Part of a small language model's weights: biases, a variant of Muon for these matrices.
MLP neurons of a small language model. Each row is named by its layer, matrix (up: input weights) and neuron, and shows model dimensions 16-111. Each number is 50 + 15 x the weight over its row's rms, rounded and kept within 0 to 99.
After each neuron's rows, "fires on" lists the tokens most often at its 100 highest values on Wikipedia text that the model never trained on; "fires in" lists the words (lower case) most often at its 100 highest values on Wikipedia text that the model never trained on.

L4.up235:26 52 41 55 52 68 42 56 43 38 61 47 39 50 57 42 48 51 32 64 48 43 52 26 80 42 28 57 61 64 50 33 29 49 53 50 51 46 45 76 30 64 59 65 58 58 37 49 59 29 66 58 48 29 69 45 85 29 46 44 31 44 32 48 31 22 35 83 81 47 61 42 60 46 38 55 69 54 68 55 76 39 52 55 44 51 25 38 55 54 50 89 36 57 48 60
fires on: " of", " with", " has", " was"
fires in: "of", "with", "has", "was"

L6.up756:47 48 68 46 59 51 41 38 50 58 86 44 62 25 52 54 64 36 56 71 50 54 55 47 42 54 50 58 71 50 42 47 84 87 46 63 72 47 54 80 32 36 50 61 57 52 77 27 46 46 30 39 64 33 29 45 76 49 58 35 49 71 60 49 44 55 67 49 56 45 43 66 38 61 47 64 49 51 47 34 46 72 37 33 24 41 31 60 81 44 40 38 51 38 54 64
fires on: " For", " for", " No", "for"
fires in: "for", "no", "forbes", "performer", "forced"

L6.up293:61 65 56 29 52 76 73 44 64 51 40 48 60 41 37 31 37 30 48 55 00 52 60 43 65 76 72 43 60 37 59 49 35 60 44 48 65 19 46 30 61 63 72 55 47 64 25 43 41 59 47 42 29 40 50 27 57 45 25 26 54 74 61 25 55 35 52 62 41 58 30 78 53 56 70 48 63 49 56 68 65 68 51 57 53 70 47 65 66 20 41 66 75 62 71 58
fires on: " the", " it", " indic"
fires in: "the", "it"

L2.up287:48 69 51 60 54 72 55 29 21 55 65 68 64 16 60 62 40 36 55 51 53 70 04 42 54 48 66 08 58 42 19 51 48 54 65 73 48 55 34 63 76 64 44 51 39 54 57 62 83 33 46 80 46 35 47 54 50 66 40 55 49 56 44 50 33 48 60 65 38 54 69 59 69 55 57 73 57 74 62 51 48 51 34 27 41 48 72 53 42 32 35 47 27 46 46 62
fires on: " for", " For", "for", " by"
fires in: "for", "by", "forbes"

L8.up530:59 52 52 72 75 43 69 54 72 35 33 66 65 80 39 40 72 49 49 37 73 49 60 58 64 80 60 36 51 42 34 37 57 35 95 50 60 49 44 57 57 45 48 63 36 30 45 43 50 78 43 77 44 49 54 25 45 46 56 62 63 61 73 21 19 36 52 67 50 33 62 38 42 64 46 64 64 45 46 40 50 70 45 60 45 57 38 35 45 26 41 23 77 49 35 64
fires on: " to", " with", " in", " for", " at", " the"
fires in: "to", "with", "in", "for", "at", "the"

L8.up75:56 47 44 64 46 39 50 48 27 72 56 30 29 40 36 39 49 57 63 55 73 86 42 35 64 78 46 56 43 72 71 30 49 55 53 79 43 67 59 48 64 32 15 60 63 58 38 61 56 41 36 48 42 51 53 36 45 70 60 43 45 50 67 57 32 76 88 66 30 16 75 47 50 44 37 43 41 20 50 51 61 49 51 47 64 34 30 57 07 57 68 44 58 54 53 71
fires on: " of", " to", "u", "an", "med"
fires in: "of", "to", "confirmed"

L2.up742:72 44 51 82 40 45 54 36 58 53 28 69 47 82 67 39 56 37 36 64 28 47 31 52 38 32 35 25 52 31 35 50 50 38 19 70 35 23 42 40 62 39 42 43 55 55 13 68 49 42 50 49 44 57 47 55 59 60 49 25 74 44 35 55 52 46 53 26 70 23 43 60 13 45 65 48 44 48 61 38 48 59 58 71 41 75 51 74 35 29 78 66 36 48 60 44
fires on: " such", " information", " data", "iven", " test", " schol"
fires in: "such", "information", "data", "test"

L8.up346:20 20 62 63 57 60 49 53 36 70 56 61 74 51 58 46 70 69 47 48 29 51 27 19 71 47 51 15 56 60 59 63 44 34 42 34 38 41 64 57 59 45 37 63 54 49 22 61 52 52 50 48 32 34 39 52 28 58 23 36 49 22 53 66 50 43 20 61 38 45 21 35 71 45 35 52 54 80 66 59 73 41 36 70 58 36 72 46 53 55 64 89 30 78 50 35
fires on: " is", " very", " int", " also", "v"
fires in: "is", "very", "also"

L6.up498:60 42 51 36 41 50 72 68 32 48 51 50 72 50 26 41 22 55 64 31 34 79 57 51 37 52 68 50 77 54 42 60 46 51 64 48 65 45 35 77 45 18 53 47 69 47 41 74 68 29 30 52 65 55 48 57 51 51 73 55 61 41 37 51 44 43 39 48 57 81 56 74 56 50 45 52 25 77 96 71 65 64 50 46 49 55 66 65 42 65 44 50 80 54 42 56
fires on: " of", " well"
fires in: "of", "well"

L4.up421:69 56 38 41 50 72 29 44 33 30 59 35 52 37 56 60 31 50 55 49 31 31 24 51 42 62 61 53 54 61 57 37 72 52 65 45 39 64 65 64 06 68 52 58 50 52 58 28 50 67 88 24 58 48 55 48 60 61 67 57 59 40 46 72 36 23 51 47 50 30 39 27 55 26 51 36 29 47 80 57 86 47 40 27 46 30 45 79 61 62 28 32 83 44 30 50
fires on: " of", "ural", " gu", "ale", " City", " video"
fires in: "of", "rural", "city", "video"

L2.up699:52 40 50 49 63 52 53 40 19 54 43 36 46 61 77 50 59 40 69 53 38 46 41 49 62 58 40 30 48 60 60 25 65 59 44 61 45 20 49 45 46 48 57 48 40 71 57 59 37 43 66 45 63 47 47 45 57 32 46 50 73 50 40 53 55 48 59 58 43 55 58 70 49 64 42 39 45 58 64 40 46 41 59 55 40 49 52 77 59 45 19 75 37 43 62 42
fires on: " v", " two", " three", " other", " five", "ecess"
fires in: "two", "vote", "three", "other", "five", "vice"

L8.up129:03 21 81 55 38 45 37 62 56 58 80 72 59 48 54 47 58 31 23 41 35 53 42 39 43 49 60 55 48 59 62 58 31 39 49 68 40 27 26 48 57 55 64 58 33 47 56 72 35 40 40 65 49 40 42 57 68 36 52 41 62 22 50 60 22 42 51 57 70 69 40 44 46 85 50 30 42 44 37 50 43 62 53 28 35 24 66 59 63 53 58 48 42 69 25 60
fires on: " as", " an", " become", " not", "omes"
fires in: "as", "an", "become", "not", "becomes"

L2.up647:70 59 39 24 51 43 69 44 18 41 47 30 25 23 49 55 20 69 28 78 72 65 32 53 55 62 62 53 56 61 65 13 38 52 57 46 40 73 47 40 38 71 50 36 54 86 75 37 66 67 59 68 54 34 51 40 56 49 58 45 59 25 56 42 33 40 51 50 65 69 51 55 62 51 29 55 62 57 55 30 62 48 45 49 83 39 63 63 54 58 60 35 24 45 60 48
fires on: " of", " such", " Christian", " African", "cient"
fires in: "of", "such", "african", "christian", "ancient"

L10.up506:56 37 65 27 50 61 82 33 72 39 39 60 56 50 48 52 29 64 44 21 54 56 51 53 45 35 28 46 47 65 19 65 33 58 50 68 17 56 37 33 51 47 78 76 49 44 54 36 38 49 69 44 65 57 44 48 68 43 19 41 46 38 54 71 45 28 33 79 58 58 40 38 66 38 59 43 39 31 73 65 51 73 24 24 42 48 68 81 76 57 76 66 58 66 63 55
fires on: " an", "ro", " repl"
fires in: "an"

L4.up531:41 69 46 37 71 77 35 54 87 29 47 55 62 19 68 42 52 24 39 61 62 63 56 58 38 31 58 53 57 43 65 71 44 46 49 66 55 29 51 33 58 50 48 46 56 34 58 82 58 59 62 50 60 66 36 46 20 70 62 61 29 41 54 77 58 67 41 36 66 43 26 32 78 39 28 93 61 66 46 43 63 74 22 53 45 49 58 64 47 57 55 62 19 58 65 56
fires on: " of", "ist"
fires in: "of"

L2.up20:38 78 48 62 35 70 50 52 50 58 63 49 36 39 40 44 59 50 71 73 63 52 54 22 76 42 62 28 51 68 27 52 48 29 64 40 54 49 41 49 52 17 35 69 61 48 44 72 50 67 50 67 53 65 52 26 44 45 15 90 44 72 59 34 42 66 62 52 40 46 36 53 38 57 47 26 66 28 72 38 61 49 50 71 29 40 65 42 75 60 48 44 77 50 61 25
fires on: " has", " had", " that", " have", " held"
fires in: "has", "had", "that", "have", "held", "having"

L8.up396:30 67 75 72 36 58 31 34 22 48 51 28 42 80 70 68 71 46 59 66 53 51 28 63 21 57 54 56 38 56 45 37 84 60 46 36 60 37 68 45 46 47 40 51 46 58 50 58 63 41 36 36 37 48 59 78 51 44 65 55 53 25 65 24 35 76 48 60 54 27 33 31 67 29 60 99 43 43 50 58 29 56 42 62 45 56 23 75 49 40 50 56 38 65 27 47
fires on: " of", " at", " series"
fires in: "of", "series"

L3.up762:30 34 45 49 44 49 80 73 30 35 61 33 28 51 54 29 39 72 74 83 82 74 34 40 71 45 44 36 48 69 76 49 44 75 57 62 45 66 44 57 30 45 50 46 56 50 48 25 46 63 21 12 69 64 53 19 66 39 95 50 70 49 37 36 39 33 52 51 66 22 56 88 48 58 50 58 42 30 60 43 73 67 55 60 32 41 42 40 51 29 35 40 67 59 67 76
fires on: " of", "por"
fires in: "of", "corporation"

L10.up488:17 33 55 67 67 58 20 52 75 53 60 47 54 34 49 38 60 73 58 64 65 33 32 47 61 48 58 66 33 58 61 52 58 37 37 67 68 67 41 65 37 77 57 25 33 55 44 36 58 40 48 43 30 41 43 45 38 43 38 52 44 19 82 65 28 29 71 48 56 88 49 53 70 40 27 16 48 44 61 44 62 57 29 46 48 49 55 44 42 43 71 89 51 68 61 14
fires on: " is", " a", " very", " has", " had"
fires in: "is", "a", "very", "has", "had"

L3.up604:50 75 42 53 72 51 37 28 71 29 45 44 69 78 47 58 50 47 36 68 50 41 38 21 70 52 50 60 55 34 61 22 30 46 55 40 22 58 55 42 64 32 62 34 45 60 31 21 35 70 34 63 40 20 47 40 55 28 50 46 28 58 69 61 55 49 60 30 37 55 52 56 38 38 35 79 54 55 51 08 46 47 55 65 66 42 61 74 59 63 57 67 29 33 58 29
fires on: " of", "History"
fires in: "of", "history"

L10.up486:44 34 58 56 60 43 78 53 47 36 50 54 56 61 44 45 38 85 43 74 94 81 50 57 48 66 47 49 65 49 67 69 31 51 60 71 60 30 58 35 50 62 42 73 30 63 57 86 71 23 42 54 31 53 16 42 55 43 71 45 62 58 47 41 39 46 37 56 20 67 68 30 32 52 33 50 55 55 44 46 52 61 65 50 49 56 52 47 37 39 49 49 27 59 49 67
fires on: " to", " by", " for", " with", " H"
fires in: "to", "by", "for", "with"

L2.up606:67 67 72 25 62 28 29 25 43 26 59 41 49 66 28 62 53 54 38 68 61 57 49 61 37 68 70 69 57 48 00 30 77 52 47 55 36 33 51 60 81 49 53 69 40 52 39 75 91 60 58 62 52 38 42 23 47 56 59 51 50 40 42 51 15 37 43 64 52 73 49 44 44 50 38 33 60 58 72 55 32 49 51 22 09 64 59 48 36 61 49 43 44 47 35 75
fires on: " for", " For", "for"
fires in: "for", "forces", "performer", "forbes"

L8.up669:22 85 48 48 77 53 74 38 37 39 57 52 55 74 44 41 31 52 57 40 57 33 29 48 64 66 27 61 51 61 58 64 53 36 71 62 39 29 45 50 51 66 67 40 38 58 77 35 55 32 55 58 63 52 64 76 68 21 54 50 36 33 63 35 51 34 47 62 81 83 42 61 68 29 23 27 66 30 63 35 53 63 57 37 59 47 34 60 43 47 41 28 49 36 56 31
fires on: " had", " has", " have", " of", " and", " having"
fires in: "had", "have", "has", "of", "and", "having"

L2.up277:62 89 67 10 59 50 52 71 47 54 59 51 57 62 25 15 57 30 54 51 60 39 43 41 61 47 49 44 45 53 52 46 34 63 53 23 37 39 39 38 30 46 46 45 46 55 58 26 84 32 52 42 72 62 44 62 46 43 45 54 47 61 49 36 36 45 46 42 48 71 40 51 49 49 77 39 54 34 50 31 60 47 48 79 61 32 64 48 39 48 44 57 67 39 44 61
fires on: " has", " had", " have"
fires in: "has", "had", "have"